config.toml
activation = "tanh_gelu"
qk_norm = false
tie_embeddings = true
beta1 = 0.9
warmup_steps = 200
final_lr_fraction = 0.1
doc_mask = false
steps = 4377
MLP neurons of a small language model. Each row is named by its layer, matrix (up: input weights; down: output weights) and neuron, and shows model dimensions 16-79. Each number is 128 + 32 x the weight over its row's rms, rounded and kept within 0 to 255.
After each neuron's rows, "fires before" lists the tokens most often just after its 100 highest values on Wikipedia text that the model never trained on.

L3.up609 [ 82 145 102 181 144  99 145  92 107  99 118  92 108 159 121 138 147 153  92 118 129  80 129 152  96 118 133  70 169 103 156 120 121 137 160 116 107 143 150 141  82  91 119 137 160 157 137  98 100 113 109  94 130  99  88  82 151 155 124 128  83 116 107 127]
L3.down609 [135 114  68 183 141 103 121 144 114  96 134 123  93 122 168  83 134 111 141  75 105 104 173 136 135 184 161  78 142 150 181 105 105  87 138  33  85 156 125 145  85 142 157 139 151 156 134  69  97  58 143 111 119  83 130 139 161 163 178 102 108 146  98 168]
fires before: "\n"

L3.up394 [ 62 146 155 126  83 163 122 108 159 193 115  87 120 105 168 119 107 194 123 158 162  74 126 107 125  99 126 182 142 151  98  93 156 153 145 121 120 129  63 146 101 124 139 136  96 104 167 101 129 128 149 135 135 110 159  68 163 144 145  89 119 152 108 150]
L3.down394 [144 175  53 120 131 129  48  79 108 146  87 119 117 141 131 128 131 121 122 109 145  76 169 106  95 113 127 127  76 108 185 131 109 158 132 167 123  75 105  97 143 180 162 110  97 108 139 150  88  86 144 105 118 147 166  87 135 148 216 118 100 167  98 106]
fires before: " |", "\n"

L7.up464 [104  93 107 102 130 137 150 146 156  98 106 132 145 145  77 156 137 121 111  54  99 167 143 136 158 132 114 101 133 131 142 127 124 191 133  83 148 163 154 124 147 189 197  79 102 126 117 145 145 149 135  95 137 176 114 178 179 117 135  91 135 126 142 129]
L7.down464 [122  89 155 145 159 128 115 126  97 127  90 100 163 132 111 141 159 119 181 153 117 132 131  96  92 102  71  88 173 139 148 121 120 123 138 114 143 125  99 200 112  65 139 153 126 107 134  97 132 146 152 137  81 108  88 116  95 155 131 116 146 123 115 130]
fires before: "\n", "g"

L5.up307 [147 181 153 113 140 183  82 109 116  95 117 188 170 118 187  82 127 132 133 123 182  91 155 119 177  50 107 116 155  99 119  95 152 110  88 106 182 152 100 154 118 120 123 193 129 135 180  90 150 159  91 125 171 132 125  57 110 113 136 199 138 177 190 127]
L5.down307 [182 175 121 129  99 139  75 118 159 100 132 101 199 132 159 125 118 147 169 115 180 112 165 128 118 125  84 131 138 136 117 191 174 168 136  94  86 164  82 129 157 135 147 131 146 169 163 138 119 126  99  75 157 136 147  66 180  73 156 122 135 173 152 181]
fires before: "\n"

L3.up748 [ 82 132  90 108 126 106 153 168  71 120 105 138  86 120 109  95 102 158 133 146 133 141 146  81 114  82  95  90 127 135 122 127 128 187 205  98 108 104 133 164 107 158 168 164 124 127  98 117  74 151 114 101 152 153 119 122 126 142 180 232  40 190  90 141]
L3.down748 [159 147 107 139 155 126 159 209  82 124  83 193 116 118 124 114  78 134 111 154 116 108 100  75 139 101 164 119 103 153  99 131  64 143 167 102 147 145  94 114 134 149  89 210 106 155  98 123 113 187  90 158 118 152 103 138 101 157  96 116 123 139 160 181]
fires before: ":", "\n", " |"

L5.up834 [138 166 141 186  69 164 181 200 140 127  56 126 155 157  98 121 118 129 161 110 174 136 132 119 105 103 166 120 139 137 135  60 101 134 214 161  50 228 151 114 183 114 168 136 145 111 154 131 177 128 168 127 136  58 116 141 154 155 113 166 168 132  83 165]
L5.down834 [152 154  96 197 141 155 138 142  88  95 128 107 120 110 164 156 132 106  94 162 143 148  85 175 125 163 141 106 164 113 129  69 126 149 110 183 168 128 116 179 113 112 145 101 104 100 207 123 133  61 136  92 102 148 106 100 137 181 115 126 129 113 157 132]
fires before: " |", "°N", "9"

L7.up844 [ 81 182  98 140 155 179 113  33 191 161 108 172 140 108 118  84 127 117 170 132 121 102 108 115 165 110 144 116 215 103 105 122 104 136 153 159 181 192 129 120  84 136  95 140  90 111 198 140 116 180 168 135 130  99 118 174 110 135 153 154 195 179  78 130]
L7.down844 [174 122 115 164 187 149 106 175 118 133 129 134 179 118 128 158 122 122 142  86 106 120 152 121  77  47 165 157  83 106 182 100 118 174 128 130 131 108  89 104 168 103 125  86 207 151 163  56  92 135 118 123 130  90 133 150 172 141 165 165 166 186 125 138]
fires before: "-", "\n", ".", "|"

L7.up63 [145 112  87  97 131 156 134 131 121 136 121 116 129 127  92 195  85 154 147 127 107  65 141 155 150 120 100 145 126 128 124 143 133 209 114 119  72 137 160 143 164 107 119 138  91 149 151 104  84 157 114  80 153 120  89 194 115  75 153 168 161  92 116 110]
L7.down63 [ 63  91 187 124 112 111 145 136 130 136 181 142 128  84 146 125 116 119 116 179 144 151  96 128 159 101 102 159 145 131 116  99 154 168 133 147 148 118 175  82 132 147 119 106  87 111  81 197 122  71 123 101 123 119 145  76  70 152 113 136 165 107 184 140]
fires before: " the", "ed", " that", " to", "bor", "ing"

L3.up585 [ 78 111  87 122 174 122  68 170 137 106 142 201 116  96  95 158 149  94 125 108 117 102 120 146 125 134 163 111 120 140 121 169 179  97 145 122 143 157 127 181 127  82 123 100 155 119  72 118 122 129 116 154 119 109 142 155 158 113 125 182 136 140 118 107]
L3.down585 [155 138 130 119 167 180  97 112 160 100 140 142  99 193 125 182 144  99 129 131 101 144 126  51 133 161 145 158 121 150 169 182 170 155 165  94 162 128 185 108 140 128 128  99 129 183  89 139  90 181 161 130 102  99 125 114 104 148 137 145 143 130 149 163]
fires before: "\n", "=="

L7.up9 [123 148 127 155 110  83 172 171 122 120 158 146 134 128 148 139  92  58  75 100  91 125  64 146 149 131 124 140 143 102 180  97  94 160 136  89  87  88 202 137 116 160 128 125 103 115 138  63  73 128 154 157 225 104 156  79 153 147 129 152  82 143 131 121]
L7.down9 [171  87 124 124 165 156  98  65 132 132 143 115 126 153 121 143 145 146 151 134 114 118 155 146 123 150 142 149  88 138 103  99 138 232 161 176 110 150 161 136  95 105 162 159  71 179  99 146 100 102 152 144 160 167 108 130 112 125 115 134 194 132 174 130]
fires before: "ed", "s", "ually", "ing", "ored"

L5.up728 [130 142 158 122  36 113 110  85 114 131 154 177 155 154 167 172 158 147 166  70  80 114 169 146 156 117 123 118 133 126 161 148  67  58 121 121 125 147 173 144 107  95 136 185  96 139 166 126 107 135 123 147 140 105 144 128 179 132 216 163 137 129 110 159]
L5.down728 [103  86 148  77 163 140 155 126 133 136  90 140 176 156 142 174 151 114 108 149  64  79 129 155 145 113 167  60  67 118 193 116 132  55 150 134 106 216  77  94  98 175 118  67 131 145 141 108 116 151  72 121 138  62 128  72 170 153 113 188 165 182 166 134]
fires before: "\n", "st", "ent", "por"

L5.up762 [111 109 171 155 141 120 125 152 129 116 156 171 148 106  80 152  83  85 120  68 114  91 103 150  70 138 120 113 156 192 147 145 111 166 125 177 105 144 155 106 119 127 186 165 134 156 113  98  85 132 132 123 158 169  99 149 120  77 104  80 121 169 147 145]
L5.down762 [ 96 163 106 188 154 124  96 127 147  93  81 141 118 171 159 100  69 171 131  62 152 157 125 161 158 111 130 120 160  84 132 128  95 165 138 121 169  87 163  99 135 120 137  98 100 105 134  73 129 106 136 142 139  92 122  66 110 120 175 134 144 128 151 135]
fires before: "\n", "ution", "as", "y"

L7.up103 [133  99 122 140 127 101 157 110 170 193 150 137  72 138 141 148 141 115 155  95 135 122  67 172 116  94 171  75 117 118  91  78 137 109 152 129 126 113 158 108 100 114 168 134 165  89 158  97 144  78 139 136 153  97 103 135 120 101 143  88 120 148 140 100]
L7.down103 [111  75 179  50 138 164  61 148 100 141  89 154 139  59 159 158 137 107 151 158 106 158 116 157  82 145 123 125 171 196 158 112  94 150 148  58 123  54 131 130 117 187 151 112 124 119 129 137 196 130 144 159 138 102 101  47 107  89 163 148  68 144 141 137]
fires before: "s", "es", "ed", "ues", "omes"

L3.up169 [157 102  85 183  90 152 152  67  85 152 127  73 192  55  98 125 113  89  77 123 183 134  87 180 135 140 137  99 115 126 130 100 137 110 120 126 111 152 183 153 110 117 153 178 114 120 152 133 168 109 106 188 110 131 168  56 166 121 118 120 101 135 143 106]
L3.down169 [160 157 172 154 147 144 152 166 127  97 150 132  83 132  93  96 100  85  73  91 119 117 102 181 174 178 120 105 158 127  87  89 109 147 103  95 121 152 141 121 113 130 100 202 115  70 141  95 129 120 126 150 130 105  98 162 135  85 165 102 146 107 178 129]
fires before: "\n", " |", ";", " "

L5.up685 [142 143 151 220  89 162 111 152 103 139  52 141  86 102  99 100  64 100 149  81 167 129 164 188 142 175  95 130 126 129 150 139  79  91 101 134 108 154 144  40 132 159 132 147 116 134 135 135 114 138 118 161 163  73  89 115 152 172 110 136 118 147 164 160]
L5.down685 [199 174  44 228 115 116  88 152 150 107  94 164 127  75 128  47 131 111 182 132 107  81 108 166 132 224 164 165 135  67 140 156 139 131 149  92 185 126 132 171 149 102 140 119  91  70 155  97 133 116 179 137 176 136 135 156 168 132 166 149 126 148  92 152]
fires before: "\n"

L5.up604 [107 163 128 181  91 113 190 155 158  88 124 135 129  63  68 168 109 110  83 139 128 109  66  93 108 124 109 108 108 147 131  76 134  51  61 108 134 155 137  96 104 152 127 134 140 110 103 148 169 177  96 125 134  71 153 106 137 156 123 146 151 104 155 217]
L5.down604 [138  63  92 147 181 148 136  97 136 130 101 156 118  94 101 114 111 151 180 154 101 118 131 148 163 145 172 133 132 105 107 137 108  92  81 106 152 175 179 121 123  89 135 121 167 125 101 146 134 110 138 177 177 121 153  91 166 169 116 139 171 104 125 182]
fires before: " of", " at", " from", " that", " was", " to"

L7.up835 [145 166 151 115 147 114 136 119 115  79 133 122 167 136  72 127 178 102 154 133 143  89 146 106 106 204 146 136 105 157 122 163 112 173 100 110 111  98  95 137 189  89 112 115 124  83 132 118 124 109 141  92 107 157 101  97 105 144 125 121 145 148 177 120]
L7.down835 [158 139  97 109 121 150  67 119  83 209 121  93 167 153 174 132 151 118 150 134 153 122 111  85 147 112 150 118  97  85 157 120 139 116 168 115 131  91 179 135  74 121 151 119 111  71  82 144  83  99 166 125 125  97 111 151 118 102 199 101 182 125 152 149]
fires before: " by", " as", " in", " on", " for"

L7.up319 [ 90 158 102 151 152 119 179 125 180 156 136  98 151  93 175 157 208 156 205 109 121 110  89 148  80 180 133 122 122  78 136 140 134 104 116  83 131 110 161 102 117 153 105 106 136 159 155 134 150  82  74  89 100 108  71  83 150 150 159 139 168 140 130 176]
L7.down319 [ 66 142 130 145 122 137 106 156 139 103 159 171 113  86 124 119 121 132  92 104  93 143 122 171 176 132 151  72 119 108 124 117  89  95 149 154 116  68 151 107 108 129 181  86 189  62 109 136 110 133  78  80 113 128 115 120 135 104 128  83 129 117 145 124]
fires before: " |", ".", " to", "–200", " as"

L3.up359 [131  88 150 173 179  94  51  77 118 163  62 172  90 185 128 147 106 114 185 135 138 137 137  79 117 197 172  73  85 122 135 133 113 109 112 122 162 204 145 159 169 122 157 142 109 148 103 144  95 126 132  77 132 120 186 178 131 149 144 172 125 138 107 153]
L3.down359 [138 144  96 181 139 126  33 119 140 154 143 112  99 145 113 116 151 134 136 137 123 204 154 143 151 193 151  54 113 151  94 175 188 112 135 166 141 189  76 142 148 131 146  71 100 173  96 145 196 133 135 137 111 159 113 107 128  69 190 115  96 113  65 132]
fires before: "\n", " The", " It", " In", " He"

L5.up714 [114 140 146 183 132 201 189 183 120  97 111 145  77  94 122 143 108 113  92  73 103  88 133 150  92 201  96 137 152 104 102 197  71 165 152  67 145 136 142  39 146 127  85 124  78 186 156 138  76 150 110 142 152 148  94 128 123 157 104 160 102 137 147 172]
L5.down714 [107 177 124  98 107  77 136 122 148 113  98 148 130  93  65 169 162  98 204  75 106 191 100 156 133 118  71 161  84 163 141 174 102 184 147 123 136 115 153 175 106 147 138 162 126  77 112 115 121 122 158 161 113 181 127 135 112 130 200 102 118 131 169 153]
fires before: "\n", " |", "+"

L7.up287 [ 80 163  85 150 105 162 100 118  95 172 173 108 149 188 147  94 158 109 177 164  95 105 112 134 111 106 126 100  81 160 141  72 161 144  98 180  78  68  86 169 134 127 113 100 124  70 152 138 114 118 106 163 132 196  85  72 119 152  96 161 160 124  85 159]
L7.down287 [128 211 124 125 187 164  98  78 185 147 121 110 211 109 145  96 197 170 133 111 123  80 115 112 137 138 121 125 134 138 109 166 167 165 140 150 122 129 149 160  97 149 115 125  91 169 128  93 125 129 185 173 151 156 101  58 160 136 115 143  98 146 111 107]
fires before: " in", " by", " to", ".", " on", " and"

L5.up713 [141 204  86 156 127 162 132 118 104 136 138 153 155  80  93 146  99  79 108  85 111 116 164 108 102  68 166 129 109 184 129 140  43  81  80  55 134 191 122 158 107 134 145 150 106 155 146 144 105 137 157 130 122 106 163 126 109 137 142 151 140 147 201  91]
L5.down713 [131 157  99 158 134  90 122  80 131 106  56 130  95  82 148 144 107 170 132 131 138  75 147 136 164 173 112 117 104 107  99 181 140 115 149 179  74 162  78  70 114 145 190 124 172 100  75 110 159 118 196 164 115 164 205  97 115 109 134 112 104 153 126 176]
fires before: "-", "|", "\n"

L7.up98 [141 105 142 186  55 108 176 127  95  93 106 111  48 115 150  96 114 182  95 107  95 133 111 100 150  86  68 154 135   9 127 116  98 157 137  76 130  47 124 195  93 102 169 158 140  91 165 139 122 100 194 136  97 115 111 171 119 147 105 120  65 110 129 168]
L7.down98 [168  98 133 110 124  77 141 132 133 171 133 122 166 109 104 115 109 164 135  76 105  60 155 138 106  73 131 158 159 102 122 156 133 198 121  88 194 153 140 114 109 161 119 146 120  69 133 116 130  93 103 166 140 166  69 139  99  80 102 102 175 160 105 134]
fires before: "ed", "es", "ing", "ation"

L5.up244 [101 119 120 117 109 114 104 106 133 153 115 172 175 116 162 126 113 145 114 104 168  93 203 145 157 163 174 131 129 143 124 119 137 166 129 130 140 173  86  81 167 157  78 180 144 114 128  74  83 106 184  91 116 133 102 105 136  96 128 162 143 142 123 149]
L5.down244 [137 135  63 112 216 152 150 126 121 119  76  61 107 126 166 134 151 117 131 154 202 110 167 130  88 134 145 165 126 176 139 213  90 134 114 123 142 145 120 138 203 157 178 113 127 137 105  58 120 127 151 128 116 160  68 104 124 105 165 162 158  93 106 140]
fires before: "|", " as", "|---|---|---|---|---|", "|---|---|---|---|---|---|", "\n", "-"

L3.up190 [ 86 126 172 167 127 156 155 104  63 148 161 168 124 129 145 108 125  94  65 108 121 138 153 142 129 131 157  93 154 148 155 148  71 141 172  75 150 176 139 157 147 123  79 133 124 188 156 122  93 120 156 166 111 141 146 142 150 194 115 200 226 161 124 159]
L3.down190 [ 90 135 198 144 142 176 109 181 129 102 100 141 130 174 106 120 124 121 100 202 119 171 142 132 117 135 151 122 133 117 153 175  80 124 138  44 175 155 104 113 113 116  44  72 153 121 113  79 158  86 133 147 143 174 169 138 101 212 174 103 159  82 185 137]
fires before: "\n", " |", " −", " +", " 5", " 8"

L7.up283 [111 121 148 110  98 169 138 132 147 150 151 141 119 193 136 178  76 153 135  99 130 165  82  76 123 102 127 173 112 131 149  82 159  99 150 159 103 162 132 137  97 164  76 168  94 115 203 169 133 128  80 133 104  86  93  95  98 125 134 128 168 156 145 168]
L7.down283 [152 163 111  89  94 136 174  92  81 122 100 158  73 165  88 165 105 150 114 166 110 109 132 126  95 190  98 132 152  74 130 116 159  95 163 150 161 140 142  81 180 108 133 100 150  99 108 105  85 128 104 124 121 182 145  74 172 137 133 129  89 179 116 101]
fires before: "\n", "ol", ",", "i"

L7.up616 [125 173 133 130  27 135 128 164 207 100 121 165 132 149 165 131 101 129  75  89  96 166 128 118 154 132 130 146  81 156 101 106 141 102 129 164 121 153 146  73 109 137 187 137 120 134 115 182 149 130 154 103 161 168  54 112 141  95 116 136 177 158 158  94]
L7.down616 [ 97 119 150 105 149 125 157 129 134 142 117 161 117 150 136 210 112 103 199 122 170  57 108 146 153 176 185 155 113 114 151  94 113 155 147  85 128 105 102 146 115 112 120 131 113 100  96 108 141 172 111 110 164 157 123 120 126 139 104 112  93 115 106 169]
fires before: "\n"

L3.up503 [124 129 128 149 163  95 160 147 114 160 133 161 160 128 141 150 122 118 107 145 149 150 153 110 108 149  86 120 120 129 191  88 118 142 167 113 204 161 132 130  87 116  81  99 162 170 159  77 145 122 135 136 158 135  38 102 101  82 160 155 165 123 124 151]
L3.down503 [145  62 147  93 116 134 163 167  83  79 139 112  95 128  88 131 145 154 149 112  88 101 152  84 115 132 138 115 165 104 127 153 155 153 168 131  97 130  90 146  94 156  95  80 124  88 167  39 137 142 125 132  84 100 168 119 199 137 161 167  94 117 134 150]
fires before: "\n", ";"

L3.up815 [150 172 126 138 135 120  88 142 132 145 129 169 147  83 163 148  68 123 128 123 180  93 107 179 147 167  99 169  94 116  72 107 110  90 107  67 136 162 105 161  70 133 129 137  89  54  98 131 136 119 160 108 159 107 147  85 177 112 142 128 105 121 180 115]
L3.down815 [166 112 131 115 153 148  88 114  64 121 151 128 186 151 169  85  73 149 206 137 156 104  99 189 137 216 118  98  82 115 135 123 121 185 136 128 157  70 136 106 134 105  62 103  90 100 103 156 108  72 109 144 162 100 149 146 136 104 108 140 136 127 128 112]
fires before: "\n", " The", " In", " He"

L5.up822 [133 148 165 121  84 154  97  82  88 201 117  69 137 155 109 109 105 136 153 133 102 117 155 144 229 177 156 133 174 139  86 108  77 144 202 157  76  60 119 179  70 102 158 143 134 181 136 128 127 111 143 108 183 142 120 114 114 101  83 136 103 149 159 128]
L5.down822 [190 123  73 114 165 206  62  93 142 160 151  87 170 145 120 130 116 100 140 194 194  61 121 109 104 154 104 132  99 105  71 185 174 153 134 140 105 109 121  96 175 175 170  75 170 128 105 148 109 173 188 156  69 104 158 192 161 105  89 139 143 180  74 198]
fires before: " to", " in", " by", ".", " as"

L7.up308 [147 108 149 155 155 170 149 169 147 112  98 167  66 172 134 132 117  81 117 124 145 171 211 131 107 148 166 110 150 127 126 168 127  88 133 108 110 188 115 153 128 115  51 131 150  72  99 126 121 138 105 146  42 122 123 121 128 155 108 182  96  51 138 150]
L7.down308 [121 185 119 128 135 133  95 153  69 142 170 137 167 101 123 124 153 130 162 164 122 104 167 131 111 168 168 103 170  58 135 166  74 227 182  88 151 206 170 107 102 174  94 167 122 100 151 131 113  95 147 144 134 160  89 117  89 164 132 176 152  75 158 138]
fires before: "\n", "ule"

L3.up872 [137 117 130 110 143 108 145 171 180 171  37 136 117 134 157 111 153 134 119 157 123 109  70 156 105 158 173 152 163 116 134 122 111 153 169 187 166 122 162 111 166 140  94 146 123 181 163 121 114 102 100 149 103 157  96 133 116 108 129 169 103 112 166 164]
L3.down872 [140  82  94 108 136 177  90 106 168 128 124 187 159 185  95 166 146  80 132 104 151 167 127  98 124 130  85 162 127 141 152 119 125 158 106 104 105 142 153 198 110  89 105 132  83  58  68 136  71 102 150  92 151 112 159 146  79 159 161 159  94 149 121 113]
fires before: "\n", " |", "ification", "ified"

L5.up241 [126 153 107 106  86 151 158 164  73 137 182 145 198  89 125  90 157  71 154 103 167  84 177  79  97 143  90  97 119 116 170 175 106 111 162  98  99 170  94 130 133 123  87 193 155 149 163  94 122 118 118 100  96 135 126  94 153 129 100 143 117 125 141 141]
L5.down241 [127 129 121  56  76  89  58  39 164 160 112 111 120 141 152 152  95  81  89 148  94 117 105  95 169 175 138 175 111  69 128 125 111 130 121 118 104 166 124 125 130 127  97  88  86 124 119 122 177 152 173  87  90 113 178 164 195 109 120 103 139  81 130 101]
fires before: "\n", "se", "por"

L7.up530 [106  74 114  88  78 126 159 169 155  89 182 132 138 119 128 143 113 140 115  74  98 141 140  83 147 120 158 110 148  92 102 107 101 104 184 105 138 102 159 121 113  93 149 108 162 157 165 114 127 139 127 146 123  77 139 190 139  47 126 131 129  45 144 107]
L7.down530 [197 158  51 107 127 131 184 154 172  72 101 167 138 122 130 140 164  97 133 102 174 146 182 147 113  98 161 127 118 168  73 154 125 136 133 136 130 159 113 163 129 161 130  45 119  91 144 154 176 183 146  77  79 168 102 145 114 128 122  99 164 121  91 147]
fires before: " |", "ia", "ston"

L7.up143 [ 72 128 121 156 127 163 130 117 118 133  49  99 178  79 114 159 136 166 120 140  98 169 105 169 128 144 138 153 143 148 137 144 106  71 120 138 132  97  72 103 178 171 163 109 138 102 115 140 131 132 129 157  94 105 157  87 110 110 146  92 224 140  71 141]
L7.down143 [174 149 135 191 176 103  79 114 120 230 194 156 127 105 148  99 138 181 145 177 157  93 107  91  95 141 171 183 122 129 140  81 129 132 120 127  94 163  87 153 130 192 114 108  89 114 165 130 136 156 107 161 124  96 141 156 181 125 109 182 128  95 121 120]
fires before: " |", ":", "\n"

L7.up893 [125 146 156 116 107 145 141 136 157 104 128 152 146 162 104 168 133 133 134 131 166 105 117 105 172 118 145 173 176 117  92  96 106 155 145 129  73 141 101 114 123 130 168 102 142 172 139 144 152 109 141 103 135  64 107 247 104 144 139 113 144 109 157 202]
L7.down893 [127 124  88 136 142 174 191 143 125 101  92 112 140  98  91 123 188 135 141 147 155  90  95 110 101 127  68 125 160 131 102 117 140 157 152 148  94 107 103 121  88 108  93 137 169 154 196 118 129 138  58 136 111 145 138  98 122 134 157  87  39  96 112  91]
fires before: " |", "."

L5.up8 [147 148 124 106 122  92 130  78 208 155 169 102 165  80  83 121 147 168 111 129 176  99 126 107 183 123 113 110 122 137 102 108 133 159 130 151 148  90 128 142 101 155 101  80 135 135  99 180 161  44 178  88 180 151 113 111 162  98 136 105 141 145 136  91]
L5.down8 [ 73 132 121 177 116  98  94 115 113 187 146 121 134 124  51 114 107 183  83 116  99 135 115  78 117 122  99  73  79 147 132  98 149 134 168 194 166  95 126 140 111 110 146 134 116 135 114  94 161  68 162 185 170 166 134 161 169 197 141 123 172 117 150  81]
fires before: "===", "|", "N"

L7.up728 [130 147 157  95 126 112 139 143 103 181 167 135  93 172 101 163 142 111 142 113 185 113 179  79 155 163 164 151 119 158 160  83 132 157 133 128 115 217 137 173 107 129 135 130 150 164 157 113 120 121 117 105 140 111 161 138 106 189 135 112 176 131 116 156]
L7.down728 [ 95 108 109  56  97 199 162  93 123  92 101  87  91 121 137 155 119 123 151  84 159 112 144 158 177  91 138 171 121 103 108 164 189  87 110 188 177 102  80 137 116 108  86 141 160 135 146 111 196 139 103  92 119 135 144 172 128 128 154 119 107 150 109 159]
fires before: "\n", "-"

L3.up832 [135 155 190 109 127 139 157 119 141 135 117 161 123 173 128 143 167 154  91 107 168 114 108 109 149 193 154 160  79 215 107 122 121 120 109 119 137 116 191 140 183 181  92 133 142 143 127 152 115 100 156 129 185 119 146 122 141 155 144 117 143 167 154 100]
L3.down832 [119 138 125  96 172 101 160 122 135 107 116 132 104 189 104 159 172 177 122 220  76 133 123 162 153 126 149 131 103  86 168 132 150 142 148 114 167  81 110 120 160 103 166 123 112 117 157 174 124  87 130  63 148 101 179 152 106 138 158  92  95 137  96 122]
fires before: "\n", " who", "ist", " and"

L5.up553 [ 61 155 143 110  95 129 134 136 197 124 201 151 127  78 130 162 135 149 152 126 104 122 134  96 141 142 119  84 175 134 138 149 145 114 189  96 186 140 184 140 110 151 140 137 178 172 117 147  80  82 145 164 155 143  58 106 178 100 183 107 108 133 104 183]
L5.down553 [101  84 127  66 122  92  95 160 149 144 149 110 130 157 109 180 106 132 145 167 133 124 178  94 116 142  97 138 125 165 115 164 108 179 123 124  79 145 115  58  99  90 148 163  84 155  89 183 113 119 165 148  98  97 130 128 130 147 119 159  97  70 166 224]
fires before: "\n", "*", "ion", "s:"

L7.up62 [ 88 143 140 124 110 153 117 169 162 151 134 151 140 191  35 152 168 143 165 179 114  88  89 147 120 122  69 114 135 183 132 120  96  93 138 105 120 134 164  88  90 170 107  99 126  73 116 175 137 153 116 143 169  64 109 171 106 122 136 170 145  91 154 159]
L7.down62 [127 115 167  71  67 128 145 143 155  98 131 145 117 102 199 108  80 148  71 196 118 117  95 131  97  85 132 138 152 114 171 115 100  37 126 148 143 161 162  78 133 167 142 133 124 124  81 106  96 173 101 140 156 147 100  89 127  90 125 163 132 144 115 120]
fires before: "\n", " |", "==", " /", "l"

L3.up115 [129 132  90 105 109 114 145  93 151 188 118 145  89 114 125 167  96 123 127 152 173  74 146 110 164 138  95  97 146 135 129 119 201  82 129  86  88 127 137 120 121 123 125  94 117 176 116  90 165 135 169 127  98 157 107  57 180 151 149 121 134 202  72 111]
L3.down115 [161  80 155  70 139 125 104 139 129 162 167 117  79 123 127 105 122 163 118 156 114  60 138 128 149 148 121  77 189 147 159 112 133 122 126 166 133 175 163 100 148 147 154 154 109 139  90 160 131 140 145 106 127  45 148 153 156 173 103 107 125 125  53  72]
fires before: " |", "\n"

L5.up453 [115 130 126 172 102 161 118 105 136  79  67 125 152 161 154 144 144 165 169 127 127 122 174 197  98 136 121 113 146 142 138 145 146 105 181 147 144 157  83 127 102  95 152 149 114 100 122 132  98 134 104 102 131  78  94 149 198 144 140 142  88 169 124 127]
L5.down453 [164 181 104 126 143 154 127 126  81 159 161 126 129 139 153 158 132 148 181 104 126 144 117 144  93 167 117 152 154 138 136 127 114 179 121 121 151 160 134 167  91 144 110 127 142 166 142 112 113 168  97 141  97 144 118 103 132 122 116 125 108 116  72 125]
fires before: "\n"

L5.up686 [137 137 147 103 110 154 109 104  71 106 159 128 107  63  96 122 138 163 138  89 130 107 120 157 115 168 125 111 121 110 110 157  78  95  99  88 160 150 153 150  90  78 140 125  96  84 122 148  42  98 169 174 187  71 161  78 156 141 114 201  85 171 169 169]
L5.down686 [129  78  85 151 104 160  96 123 114 116  77  67 118  56 144 141 155  93 184 111 163 115 123 138 128 107  79 143 121 146 161 127  98 127 114 110 140  63  76 102 126  97 161 150 165 112 139 113 157 105  74 118 166 146 148 135 118 111 152  77 163 147 162 156]
fires before: "|", "\n", " |"

L5.up155 [131 127  79  96 136  79 174 102 127 150 139 136 194 128 116 143 152 126 123 152 112 122 155 162 149 149 136 144  71 198 188 126 111 147 134 129 109  75 139 149 126 155 136 153 152 123  89 144  90 178 147 122 133 107 100 147  86 101 108 164 119 122 117 183]
L5.down155 [111 182 122 141 169 121 109 100 104 137 154  88 150 156 118 134 139 122 154 156 109 181 147 133 131  94 124 116 129  99 108 116 123 144 144 152 116  98 112 150 110 128 142 159 131  74  77 160  95 139 176 182  62 173 111 186 151 129 123 107 193 117 116 166]
fires before: " to", " in", " for", " of", " by", " on"